MLP neurons of a small language model. Each row is named by its layer, matrix (gate and up: input weights; down: output weights) and neuron, and shows model dimensions 384-575. Each number is 128 + 24 x the weight over its row's rms, rounded and kept within 0 to 255. Numbers have three digits each. A neuron's up and down rows have the sign that makes its largest values positive.
A block is one neuron, or neurons of one layer that tend to fire together. After each block is what it responds to, as a language model described it from the Wikipedia text at the highest values.

L10.gate2594:147154092112135113134144128114105138106106126114123131164135141102109160119095134112106154117086110165163136150131127119113152110124100126114076097102179151138149134103167096119191128123121114096126169146120133153102136115126145121096128107119134094068139111115099145104100104144140126122113127116146109119102120134147151126171134116114152108067109124102127091155102118136150130129119123136098141136114177123104132097128145098132098169135164191160130153116142151119161116137112145146071153094160100097136138157143105114140099125130125087151148141156124124145157091146110172149
L10.up2594:142080149165112146113133116113100162096096097120136096103083128124133153144151129151069141148089140130120100105159142121142167105130104137057130121092166127107147122110144144147142079153156095155099140125140142137149177131108128126051173152075140136191113111141146138133165160162103117102161150115132169151126107146073146131124122119142149106100118094140117125148148150155147084096087098100096120151153133126161174092158158099155084169123133108155088134091103078139128096110135103137130128129140140111099121143139154171138090134127132152139150104114107087134080137131123138096
L10.down2594:094142105134126100183114142133180121194155136150132143124112158145110147113100130100134125127189148108079132142086139128128111095126131126108144123147121107091130136159162167109117144114168109116110147140115123092102139127142131178183114185104139143133116106161099069137156115114159122147151120123124133082148112120090106103175127114099142105150125131121126091201137100076078137141167198136147115165102172123102126123151122148088122105134119138162151145145139171169133104123150152141087172097098117139145142146134113128105109146128123125137091121091097173156154149097099153145
Responds to: Numbers in stat tables. Number tokens inside data table cells and lists, mostly after a pipe or semicolon: sports stats, vote percentages, weather figures (6, 22, 46.9).

L10.gate328:147096123112138119101145111103146140109130111115124137118146107143151102151107139152141103134073176134143138171112109169145180136145106126104118149128094087101097111157118165130115134168114136131125108122127151159102178150116173127110110138119128082100101146132122110133150151141134105130153133145129166141121122112112136179146120117143102157134143125113108161126096115121147104133132115126179213161148074125115087103159077107114115089138172137109140079077140178135111089140109085135155161149144096127126116152138093117142131106151123115148089142137087153148139147113142143132
L10.up328:176177138088145095104135158102181142111155152095166089133136119078178122150099085116129147082161085112097130134134145120116107140102130142111107132094118116124133124112094091095123115092113093147146148115120194158154146104075141109081136128141105174117119116121100095150146164116166168127153092107159115133135122147134089113160112151091170136066088115090108179077129132100148162139148121152119105139167134133141143163107117134127178139124104122105121152122144161125137134164132115121136146072139196172159130098083114104156134098141118120135139129157149117131110102121111120097
L10.down328:155162136133113124122119076150152131138127160108162097090132136080117121149101142154121124141221132132128116127112154113147175166190140099145120148140137164109114109120084101104149144159088117098123132128117150130098138152107133145122124103114136106111090147157109116146135144148127136158114108127151132120133120105090141094147145162117095139122109115100087175143151144087136129114134108153142173129104082130140100142173128124111128138158196118123141137091174159137144111150129088140120090091160109133106110120145160129145101133150110100115110111182097112156141123157118151148
Responds to: Start of multi-digit numbers. The token just before a four-digit number: the leading 1 of years (in 1989, born 1995), or table separators and commas ahead of vote counts.

L4.gate1349:135094108110120152133109123132126120104121169158107122143131082142086174134138091126103147114148119136120117122134149105156132167155123133120094157101096076119111096136157095161084096129122101094107141095157117131145130150115124119108123126101103088122135166125134141167133155141151136137128157113090141130119132123134123115097133155125132107123134136133098108142145156099138125096122117107140149121196121160132130150167147170116142104129119125124130122155110139110123128140092131111119159150123120097104115155136123166138132130143084144099160101139129112161146114132136150087
L4.up1349:142082113129157104149147135117097161117110107101167173090124147129104120122109167077118105130134099100118159102106136136169174111100099153170104160153117139156146139182142150126122143151140145137113164128155155145093162102124151116085152110158120100166138112118112097141108142143079151118115077153124109123130110146144168117115126136129093125146107142123158121130115152132136166137099099141131181144147149154084098110156145159137186121131144117129149070104105167109125134162142113109149121117172102138105122109081153116141094082135134176095141161093152120117118186129083118127
L4.down1349:103163140117105148123151083154158124107141126131121112115118124155138121139116114162117152111152133148149096109176091095095130122132154117097104134120092077128126143104124114141127123153126125108159069129131147103150104141112109148174125113118105134080133122129140126150180117166159102116144148097090165157066156088101151153144110146110174122101116141096093154091143121139097112171149164110132125134103103108158140117117111153155092108104138142083119200112145129111107138114115137126122173156107115075166162103149126128141161152128118092166129119144094124133122091122154134141
L4.gate1484:195104149150136126149133129089136080087109157113157134111113112105137151152162106155116121101110146136056099116135121112134146139151126143116150181100144110130103127138092142157113105144123141069152114096123139119119157113116154128077115128145113133130112165140105118115181139123092140105109138089115115122117109132080136131127141165105117103143121127125151097097112151080121108135153121144160153128179118139126135111141097090142115152184124085118148119127093161133148102074146119146131101131154120087153071099128136146153114153136127080103132112122121139120123164142145167103
L4.up1484:144111166127154096107138103138129142128107138110094100161123119127096124100109138110159111116147082092195120137131140136126107142130153127143100120137119124098148142119044104095116125143107111125101120090147122125132140109108134106177095082133159146164121117128103110115115131148139145133092124146121138120170125099155142128134106120118108152129100118116103139100134093164096124155113112142083104111106121172121129076124129089132110160102138172130132111125146086160152100165137133083134127092098141160141158137084104119175105128130121111174129159171120116169147134129135134108
L4.down1484:188122142149152147128118094088110085112133150104153113111123116125113127141160081155097113097112175156082130239138160158112144124149109102126160151114156116099137127122099108143137125144107136085145130109109099123110131133122138108128162110124127117127088160111129157119165165116108122131139115119094134121109089131091141120130153152087158107149129157137139114098125120079138142132152159131154140132165127126138121101150092097147140116196169117134140119159133138112133093098114148140122113132171128103125081106156122171131143139117096116130116141115144106129111107144141177110
L4.gate3435:186156112092107127120111151156110128073139131152117142143112098082066120098133139143133125115127123152139136123138094141125140176182150193135172135111105132130149111137101120111096138125101106125102108126122135093131140121108158130097160181072147166092162166168119106129130122146172135102149143066117126113136104127109129093106108136111107127126144087145157139132137113130137142118152139118129129132140154160088115138139138103127110146152121117131103115124093109126076104073120139120106151082117178085119129140152135113142122127104109120129124111148116127147130088156116129124
L4.up3435:115172133126120161148160142169133141141121138095129151099106081154123117139152132126118161172105156146135113125109118098143137119155136100107134112098088109124106137125090101098101118119119144112168093080147122152141106147148101139128122108087118145140082138106112153144116139099151126118077136102140140116145089164109153178153128164153112183085142151136111117145116102092124158141107146122144149182167087134149143111097139186090116091161111112106144116131119130107118156132087113138119102142122168142137157163109156150104094088139098135098134123136103115130156125122090120111
L4.down3435:091087129157164122153158127092122104177111135065119111104153142158149119145139125085124117135116107120083162174117151118130143078103089106120078111126137166106137129137173112137125141146092112164140138121132097154102096139117109138129150113179118167122145112098146176118122116126077071125116115200135124122142129134149112130166146086151180100154111124118150132125111122135109110132143182121131174125147113141153112125138103152132075141116095141125119133168144132111155129152164110123143134131181134169097151143125117118111126136143152116133134134133148101136169145096144100143
L4.gate4268:178061132111130165125124098109153169128157109149135172139103131118178159139104090062098131117137117115167144129119121147153126168072105104125101098132153128074108112134103150155094110146150096139148089125128132120148115126166140157104112109169168118123121146161082159124146187167135118158145125142096146116157110145114121073113140173117092138143145145152126114148147147162146121129112102105168112141130140125097107123148117132095131171175161087111097137148140146132138137183120131134122165127144146164174153142091145076123143127108122149154106116149104113150120139175100126168
L4.up4268:139114154095133109153168170175143143164080090129116133148132159153130119113116185110139130123106138128111090150147147142184135154104134108099112160132101085102126161187137146137128161145148180136066132109129133132126103136131108118099154077134158111116132120096116165111097113132119101151095103163138095117131133119087130136104165114108101135125121146109137140137123145150110111126142115158145158098146138149078132120107166116123141130125130150102162141117113140117102147115104102136132095110126086131097155127154131090175137072080120115132097151183168162169169152118118089126
L4.down4268:138140122149147125162031138164142150073131151137171158130151081120132122112133123152155134100123123148095135075128117144115159101120100135151166119104121126127114086143113162115122129128131112151168128139109160161125149126129127148107125144131119124159096151098147134128171115109129127108151150099131082151112123153146123133164147143129147127159153111148146128116162168097133086124104137109132110128157136175128117129174145100138151122101134110122125140107152080161113139122110116107130130115122120155099093125138137172093100114125152174102161124128111085161128099098129144124
Responds to: Year-initial digit. The first digit of a number, chiefly the leading 1 or 2 of a year after in, from or an opening parenthesis, as in 1992, 2024, 1874.

L11.gate1667:161093118092091115092106112099138112114147155126127135161134110165087133105140150146150127087073126136120083187156078101134135105099127104148137153126104096134125140140128129167131124095095139163156166147113099135120130140124095156125104115164125151119131107145109124109146129097086105132132107179111159108141120093150117109121174064136145111107108121133119123122129171150111101153100118127135160149122085158086124154109098125098099127130162136133128146113106087139168108122177120118118155086142119152079130122104141119115087068143101108136127122116128133133176085164149118175
L11.up1667:121096145151147108120135171146132139167131130100133133136130143137186112145143103102147135142185146104128131120074120108112108138136129151097128086161121122116145137082135086073146160174120154131118100143127096119138117141101114145124191159131179127148048119123126109094135113104140196103100094147125163071138134133158127101142136103134110125180148146125129115110104106122126196086136133158104102125126131147127136166102146172166134141128101136121149110150148130125124106143112127129131163146140105095097125127124107117134116108169125123108143110119133138116138131167139115162
L11.down1667:129116140118096149140158119125137141136125143108152155130157097105105123141121154127113137083004118161148175126173138152134144088092123157164149158115137136168144104125156161123151096119154167133117146180114113102110124134120131148119115079132144116099131128122131125097119112121135081157148095125113140121144124152078098154107150092129109115084133141163137158173112107144144086160092148086156153167169093123134144140130132126087126119129166121133090182072150144131126109156178117145124148093118140165150120158162111137098138108127140125158121099150134110184087093098103119122
L11.gate2285:133120122141099109045129169107116098140140130104125148142080125121101128089107168123179172164084105113116163129163163119104122145164115099110092136111140116094122169108182114136147146074145101129115148134101121143146138117141134136123124178124154105127118129132128110167103152109101086148091134112145143138124131132162140142094141114085095126120155142164142149166133126093149159155113144181117156139112146159120119101145127111121122107102164119132127123080120151116142116134129146093110105101130115083126155159106131092104109140166131144111112152098111130128100118153152124091
L11.up2285:140153143121150153101104110121144097140122069186135139149116128103187110097114104119133134095128082110100141105116102118067106128171129095116096100131132130109110112122092109147160100129128160156117129121103103139095142099149105138120097128083125164147176149138142094190148106158159121182125175158140105139087104116076132127173151141123137121118160073122109142172143178106120120103153114148118119119122170097098131148130116081105071150130131117137119122084150106109149143111113125129106160103100104091135113138114058139103142138140156135129124129108133179150113118091144148167
L11.down2285:141107147086123136093133180150119142136145114152119123096124106134124132091158146148136135177156142124090142115089168137148120090168095141127119102130142138121127158124092150132099111139136107098164140132165143102132146111109110112119126126122127140134107127150098133121143130122126138138142122134128115196168102146120120132108078136100166115134088124151124148121119102137101086179101080144129133088135127136143126170148120116084165155127181145123136149156105164125186128123113147096170086105136095172082098126065124121126088136191158131080159116146137136150107157156102081164
L11.gate3695:149126138114165162110091102109140116106106130099118153167100132173148126112110171111148096145065100139187168128168128143120133118125069160137131137140095173110173120103159124152114136118160104132157091146135129161137139119187117091094136182136109126161109111141124089177126125123132114110193128128139111102173103121123168110118113127108141089096143104169154142125138165058142128080167124130132112135156168131127097111157123119153163145114111128139125106138111147156145131161163141128103129106148147122085105134125110139111155152101120137141169101168089142177101162161182099144
L11.up3695:127140086120147129155122098085137155078113107165138142157090132154180147126144176142103120178097123180134161114162087144135124166103097143138176130159132128133174098146138142165132104085129121084138123116097126164145095152127097150106082184131118134119118095135113108148141133147141091115142123117140138087135119137108136128128121131124142093150108080156131133164127135129070135107125129099118109182131138128124161073173143146100118166130132173134163148081097117167148146156146164119128124121139132150153119113116147135141161151109125117125140171116147119121119117115109071100
L11.down3695:080166119120151119158094135131096126143117153153126137150147127127165156096140142160145138154051125168126132169112086156120108154102123123142130128125141161156112133148118130111129116087131119098123158086106150150093128103116117156119129104164170135139126104143086148145149135153197105149165111109136151107109131098172153130124135137121153134121102136136123176128113130090109136130094143143140102173125132138104132138161147150110113189101083147139163122126155137160098104102106148079110141118109114122112140110102113156116123128116125136114121138122147128149106118109116128153
L11.gate4148:163121160108125121127111061102123104138120156117138127201129147159148128119098124124105157155081115129108160152197168113133131146090128130114101122129168129115191164108135111105129103092084125093132134153090109180104166100103137136108072126152087135119119112154120171137149198114158132108156119133120187126146129127117130153116134143119099099070132164142117114145121173159122097158155129120102179099166154097115130125099114116105160128142168127111118107075147150144111155138073073140114087117118111135160144126101166118129125148149110127152104095122124121126167145100119115107
L11.up4148:126155139146140134109141172138132089135119170122175165135138113146156115119151152165150160179139129140152144154112101104120093088104149146154108080189148099122168090126167142144106088177123091117136156143135085083143148112113167128142180123173107124156099106120076113109103155122144091110134116112136158092120134119164117109147112119106155099121121135129136131140136097170093162065146081105140091151101099126149115135121119128159162131131131120132089123142149141160157107091130118165175142133121085104120137146123141067144153130156145104077117100107163131096150156161131118117
L11.down4148:159117131108112126145125165151137139126132146102125120105142119148137135123155159147136132166049143133140153136084126124099111121123087142129100124119157141119107096119184175085144131140110131142134089124166110126123172079131152112158139152170139096160128103125118125148110148141088147133144148136084134127115099150109149127138151130136135147127134140084098164127114120117157128089137116114134088203134127153133136158139143124117136114124119165109138106140121135119158118146155109149130166165143125181124107073139102135153159131176145096132100095130132106127105157121165113182
Responds to: Numbers in table cells. Numeric tokens inside Wikipedia tables or semicolon lists, especially win/loss counts after team names, vote percentages, and climate figures, e.g. | 4 |, 41.94.

L4.gate537:106127125096134143102146096131152112123095104113143122131142113118085130114149094141167162152110119178111153154145144119141137103112128138141111139127093087165153102140127112118155103110168166114137171099148138131104126091132122087112117141148150115159099134129114086147150170129102145117112116084090116176110078136130158119092121096142176153134141074129141119116118093117129150149161118139132094128103102136144138093096136141120116107163166126173092138161152162135110101091145125108169108131108127106118162125120077146129142179124126162143123134143151132131129142104113151100
L4.up537:126098133145115136100133108181163100118144115120146092146111145164126113149087087121129165152124176133117168117150146141113128148119082110125104099128137130133129163131127127163126142124146143117148086121133105150114153079178104166133145130141154081166153131121140163159092140149143154092125130114094136142129101136152154111116109110128118114153112088114139129121121110113168140109151133122140116141156170145156133112113101156105133123076092155127129155098133105138148142152124133116136097154130102110135114110152110156097094101108057113112100091134153113101144158158104121156
L4.down537:122109115115100134086174082192116111151133101126127141149154102149130117085103139103112155103136153110089108149116132091132083161102160119117117132099113103148159138108117103130150127155122127104114127128190104171116150113183101119140153105099137106123119169097084102143136103092143141130131142130102140125143143163120188096164132101121139106120156084128143132108140116151155122194099147090161087166119149171146115127082124143129121114115142176124101170090102135118133149114116121115089152144114137122127144127121135142130102151117115124117141104148144120112133132122131132144
L4.gate2891:150108141186118115127174155080083158136132193163103149121145124120123175141100108143163140086132114100203097127117127121120149129083124146149150104113166167117118078120107128065160097122165122134055131093103135189170140130159137117110157123149120113121125142107120144096125179172144147124141097137116171120101139122151131146103067114149146118164099124153152109099121145103120140143113158121117129101132111146116124132115131165136123127129167125145118149129143160157154120152118140143135151114161130124148110113118108122135132096133135162117129162106130106115098154154144159086
L4.up2891:133102116078152165100102124159112145133122122102136116130132154104116151134181149099108128100107128150095108099112085143146132150121084123133132137135129143143141108143123155088118105126136081143103154154177099122131101113137160109092128115129120099136155169109149114137101107126127118170132142146137177148110104116094138134138126167106155117087122121121141114111139147124110102131119108099169165134079095140121111120160161115122129145133159076119128162074118151106153117080130127092101155080123156111110124127138133098087171112121186122151175096144082174138094121161178101131
L4.down2891:120141080127111162133115168133144132132096143138128114153142097138110161144112157108130133153153112176089111130157144127085091101128117091146114135162084153105155150204123173162124113136153125114151128129125137129143189169077108163117164128088133143108131154160117073115183084108155122089138165146137157128143122126098172122145151091079134143114124187162129112131112121130140088147094164141129152120059182131126137136083129151149139154103104144133124132158111154106123151154147153087134102099134119112104114137159128106104127120113110117143095139130102160142141177156130110159
L4.gate2922:149132110088143118144100119139149124130114125125100156097158137119160132158144152150174146069127147094094161148137155107165155126119117140134086161141097142133140105149119131145132165105157107112120124146157151167092086116097087100136111149144114088145146152131097156169126135183076144129132138105132116130141069103117121146144159125140125162162090119126171126141133142130124138118160195196138132091150143175133101166141152133094102118117149158139157138153082108121117135096106149140130105090106121150152121116105144149129157133102158142094183183130138155136143157180069131121
L4.up2922:126127090154112113148136121124136118177135104112127132154145143100125120123116137155140129110150112127105108136100119121083121099130111140146141147143134095120129131098136153129120106125185108140143122134160133143080155129156069118130133134108138134118115123096142127163105178117106114140114120133087184146155098152135124124146127101100155139129108118098126101131111167126079141112127122081162095099070145129138141079115163095139124113141143178142118157134096144138140104159150128143124154150118081144146157101145104142107145140142161114114109136142161139119093134106111118123
L4.down2922:087089155118106107122112126128115106130151140145094139124103143152145105109147119131118114130160135113157134132125126146072112146160131122141138139166126151166109137138138125116073143126112114152120119063115101121190112132140149135135131104119143186110141118131132123130154099135157132137169092092136140105091133165133128113131133133108112083089123109123090142174127110147106139124145134130150171135146134112117128090120143181147135094130096122119151101105118093122145095161136144084090120140155097057105147120148133103126115138142099130135115078131118116108153090138164134121
L4.gate4486:110098096158108081099133143141132186123163098146149105152112110118144134158130116160130105150132114103119160120086102147148142089115109134091125107124162115145116142127070173096174100100118121122144141151105177144136111102123110103129150097117136112134146164175072124123151171129130153135130173102144126147150108122126134123115139072084147143148131117102145132123117087098123106139130183150137107104124082133118092065098126126108112138103132156154187141130146134123144130138145081106139175141146122130167115116119146136150159133065116119157131131118105112106170099165095165152
L4.up4486:102168118117136118135136104107109119109151172126163168109127141095140154115128131159124134128145108121106161131104122125167109122132156167138125142141169096114192124131161114107085112083091160121131165142122151139136148116134094144102127135154110141159112138158138126154108116115138123117159112125137154147179105120095122125099128114131143131078141126066139120130108135081096127147119164146146116127089122110144113162165088132112135136119145166115142146126164074108059147170126178186107144119138136155128120130138089165112138106140196140103099101150131160112073130136116126080
L4.down4486:111149099123130139140155117133158105082150154112133181081120132118119116157181089146113167147160078162191144122096130103114133129144099174116148162115138144135158110145128106085178153150172128152133167115107098142129127174145119126097093141120091166129122127132119123153093142154125101108155106122135111140133078150099176124107092104131139137118122132103140107154130136053128145132159088139112125158132106157172124137147123147137127194147108151093100126166121110178117074132147132163110103151085120153139163168161135081143080120124100117121148128141140095142105112130167097122
Responds to: Numbers in table cells. Small integers inside pipe- or semicolon-separated statistics tables, such as sports standings or squad lists (e.g. 16, 9, 17), and occasionally a word right after "the", such as original, former, newly.